Part of a small language model's weights.
Size: 12 layers, MLP 1536 GELU, 24.4M parameters.
Architecture: LayerNorm before each block, biases, untied embeddings, attention and MLP in parallel.
Training: a variant of Muon for these matrices, 398M tokens, 6069 steps.
MLP neurons of a small language model. Each row is named by its layer, matrix (up: input weights; down: output weights) and neuron, and shows model dimensions 160-223. Each number is 128 + 24 x the weight over its row's rms, rounded and kept within 0 to 255.
After each neuron's rows, "raises" lists the tokens whose logits its output raises most directly, leaving later layers aside.

L3.up1182 [ 97 146 127 135 167 153 117  78 204 166 133 113 129 129 129 160 112  87 117 144 106 151 151 108 111 198 116 110 162 127 104 132 115 111 118 144 149 143 140 107 128 164 136 123 146 119 147  98 149 131 138 102 114 137 148 133 134 149 158 118 131  76 122 100]
L3.down1182 [135 162 117 185 195 154 120  99 125 168 117  94 116  96 165 126 148  68 131 147 118 113 126 139 113 147 153  90 139 162 146 125 140 133 139 157 146 113 119 110 157 126 140 150 164 161 168 135 113 144 144 133 111 161 141 171 104 108 134  74 102  71 103 127]
raises: " 201", " 2014", " 2019", " 2009", " 198"

L7.up1449 [165 169 158 123 139 138  87 101  96 124 151 142 119 116 115 129 101 104 156 146 131 152  93  90 173 120 134 144 100 124  96 136 135 132 166 134  84 153 143 130 119 106 151  94 129 155 104 124 123 106 126 120 116 101 126 145 132 115 135 120 126  98 102 146]
L7.down1449 [160 162 120 109 155 136 112 152 139 152 181 112 112 145 140 106 100  93 147 134 127 145 127  88 155 154 156 137 163 137  98 136 123  86 147 108  65 164 131 117 127  98 149  88 115 149 106 157 120 125 109 130 131 120 141 153 133 116 132 119 108 123 102 145]
raises: " league", " team", " championship", " tournament", " teams"

L6.up205 [162 163 135 125  92 120  99 128 119 129 163  79 104 156 161 118  96  99 185 109 117 134 123 142 151  98  74  86 112  98 133 139 124 123  87 132 104  46 165 147 156 129 115 149 106 102 105  71 128 158 164  93 121 155 151 131 153 134 123 123 156 126 130 104]
L6.down205 [155 144 132 112 154 131 150 164  97 146 130 129  64 136  94 162 154 149 134 128 152  86 137 146 147 109 133 119 114 117 136 140 121 126 143 147 121 123 172  83 137 165 133  96 116 142 145 106 123 121 113  85 142 122 112 159 100 163 140 110 125 121 111 143]
raises: "ary", "ated", "ation", "ates", "ested"

L6.up898 [ 87 152 166 167 171  87  99 128 122 140 145 143 124 125 132 151 113 150 162 126  98 149 141  86 126 103 154 109 156 107 152 201 130 124  96 155  95 129 124 126 119 135 116 108 122 162 131 141  82 158 113 140 134 137 148 138 151 152 148 177 143 135 131 102]
L6.down898 [105 118 131 177 162  94 115 174 143 152 104 128 103  92 113 135 114 154 134 120 120 115 103 129 147 130 131 122 159 106 160 114 155 121  98 146 108 152 108 110 112 179  77  99 147 124 126 100  72 138 137 148 128 123 132 152 139 116 120 143 153 106 139  81]
raises: "our", "ours", "air", "or", "ors"

L7.up1097 [120 132 109 152 161 136 165  87 127 131 146  80 122 116 142 125 163 108 139 124 127 141 116 143  75 146 153 141 130 146 112 170  81 128 106 165  73 115 132 136  87 140 142 139 162 156 143 127 120 101 113  90 127 137 134 106 149 160 113 112 160 130 143 175]
L7.down1097 [132 166  94 123 160 121 177 175 155 140 168 116 117 127 168 112 164 137  88  87  83 124 113 132 127 160 144 129 124 125 114  92 129 131 115 141 121 149 147 105 110  94 109 149 141 117 140 129 142 113 116 154  86 133 112  81 102 170 142 119 114 154 100 100]
raises: "ctor", " length", "cted", "ction", "ctions"

L3.up150 [ 94  95 132 128 144 155 122 131 143 115  96 137 126 111 125 123 167 115 107  99 101 107  87 107 141  95 117 119 154 164 137 151 140  91 114 153 138 106 115 144 141 121 102 158 113 174 125 152 124  93 136 157 137 167 117 126 134 102  87 127 136 140 170  89]
L3.down150 [154 143 143 129 162 135 141 160 130 114 146  97 156 127 130 124 111 127 131 126 128 133 136  76 152 166 133  89 164 156 142 126 116 104  90 174 144 102 127 115 151 132  84  85 165 141 130  95 153 102 133 124 127 177 110 130 105 116 152  77 120  74 142 159]
raises: " years,", " years.", " times", " years", " date"

L7.up1064 [187 143  84 141 153 168 159  97 102  86 127  98 170 137 127 175 104 153 120 118 161 166  91 162 115  94 131 115 133 152 120 117 142  93 179 131 128 140 147 138 145 160 168 140 139 119 128 132 158 158 101 146 126 122  90 153 128 124 123 128 123 130 125 147]
L7.down1064 [146 170 104  81 140 126 154 154 147  71 143 122 115 141 144 104 115 142 137 168 128 121  98 144  96  94 135 115 152 119 136 141 116 132 122 138 121 132 115 163 142 134 137 142 105 155 172 127 121 171 146 127 103 126 103 139 178 124 105 106 137 128 128 114]
raises: "ly,", "ly", " few", "ful", "ently"

L6.up1030 [110 128  86 128 148 129 105 132 127 112 137  96 144 136  80 133 115  91 133  82 157 109 157 105 133 119 131 201  84 137 147 117  82 131 135 117 130 102 134 147 167  86 166 121 134 133 145 127  90 126 101 138  88 166 143 154 153 134 106 149 128 142 151 122]
L6.down1030 [155 148 119 132 125 140 119 105 128 132 137  97 115  96 147 121 107 120 125 124 110 124 150 180 141 122 148 120 112 102 152 143 121 108 172 130 121  93 110 120  95 117 167 158 157 134 140 117  84 141 103 152 104 124 139 157 106 135 145  97  89 139 116 124]
raises: "ates:", "ates", "ated", "atory", "ating"

L3.up1088 [121 100 132 152 131 148 130 152 113  97 131 147 105 115 116  95 182 135 169 148  80 120 115 161 135 121 113  99 150 107 120  68  84 125 130 129 160 138 130 124 123 145 131 125 111 116 149 136 152 134 106 141 137 137 109 144  93  82  64 124 159 124 117 161]
L3.down1088 [139 132  95 113 134 151 133 142 104 125 108 153 127 155 141 142 141 110 157 141  78  77 111 174 124 117 114  83 148 113 116 101  95 107 174 144 111 137 113 145 145 122 116 141 156 133 148 137 163 149  99 139 151 103 126 116 100 103 104 168 119 127 171 125]
raises: " days", "-year", " years", " years.", " years,"

L7.up1469 [127 148 121 131 141 101 108 139 140 131 122  92 123 145 127 156 106 155 102 134 152 150  99 178 127 133  83 133 141  94 164 130 152 107 146 124 121 131  89  97 116  95 125 128 102  91 108 117 151 151 139 136  92  96 107 124 109 101 178 134 105 119 114 182]
L7.down1469 [112 153  96 106 146 125 110 116 146 115 110 116 148 146  66  97 112 115  98  79  95 114 158 133  98 122 117 136 123 150 152 133 107 149 142 149 170 147 112 144 164 140 142 154 124 101 136 166 131 140 179 135 117 124 130 127 143 104 102 119 133 121 145 109]
raises: "ura", "e", "u,", "une", "un"

L6.up1118 [115 101 159 152 140 114 119 154 156 146  98 123 109 118 148 111 143 127 128 148 165 172 134 101  89 116  98 147 145 121 147 157  99  85 107 120 119 120 134 149  88 139 114 118 158 129 131  87 122 137 129 190 135 143 120  97 108 158 164 117 128 135 112 170]
L6.down1118 [ 93 127  73 144 151 171 146  95 186 136 108 118 114 121 163  74 131 118 156  88 151 175 169 119  78 124  64 148 147 113 137  98 109  94 142 145 142 105 119 125 144 104 100 130 123 147 163 102 103 156 153 148 108 134 140 153 123 107 135 137 125  94 116 153]
raises: " 201", " 202", " 2020", " 2018", " 2014"

L3.up1314 [106 141 160 127  99 118 106 152  73 109 101 134  82 151 136 154 139 155 149 169  97 111 104 102  84 124 155 121 127  64 172 144 147 139 112 106 141 162 111 111 104 111  69 156 152 146 113 128 160  58 116  97 135  64 122 108 165 111 161 125 115 148 122 113]
L3.down1314 [117 156 131 162 129 131 139 114 133 159 114 153 112 135 142 112 125 137 140 138  82  99 112 138 140 100 158 111 175 142 164 119 124 135  88 120 152 124  89 102  94 170  97 161 138 128 163 151 128 130 123 130 141 135 156 117 148 156 170 140 156 165 149 114]
raises: " However,", " They", " It", " There", " After"

L7.up1453 [136 134 118  91 133 126 137 162  82 118 140 118 154 110 133 109 129 146 102 130 130 127 103 137  96 136 153 139 140 140 161 136 120 146  93 126 122 131 136 106 102 140 127 125 124  93 156 118 116  99  87 155 139 120 166  98 102 147 149 126 123 130 125 104]
L7.down1453 [169 166 136  80 154 133 157 135 125 160 106 116 136 100 153  90 144 143 138 125 114 137 122 185 136 128 176 131 136 110 132 123 109 106 133 146 102 135 117 109  89 137 141  86 151 110 178 151 113 113  69 145 125 131 161  91 143 155 145 130 139 114 153 126]
raises: "eded", "duced", "clud", "ferred", "["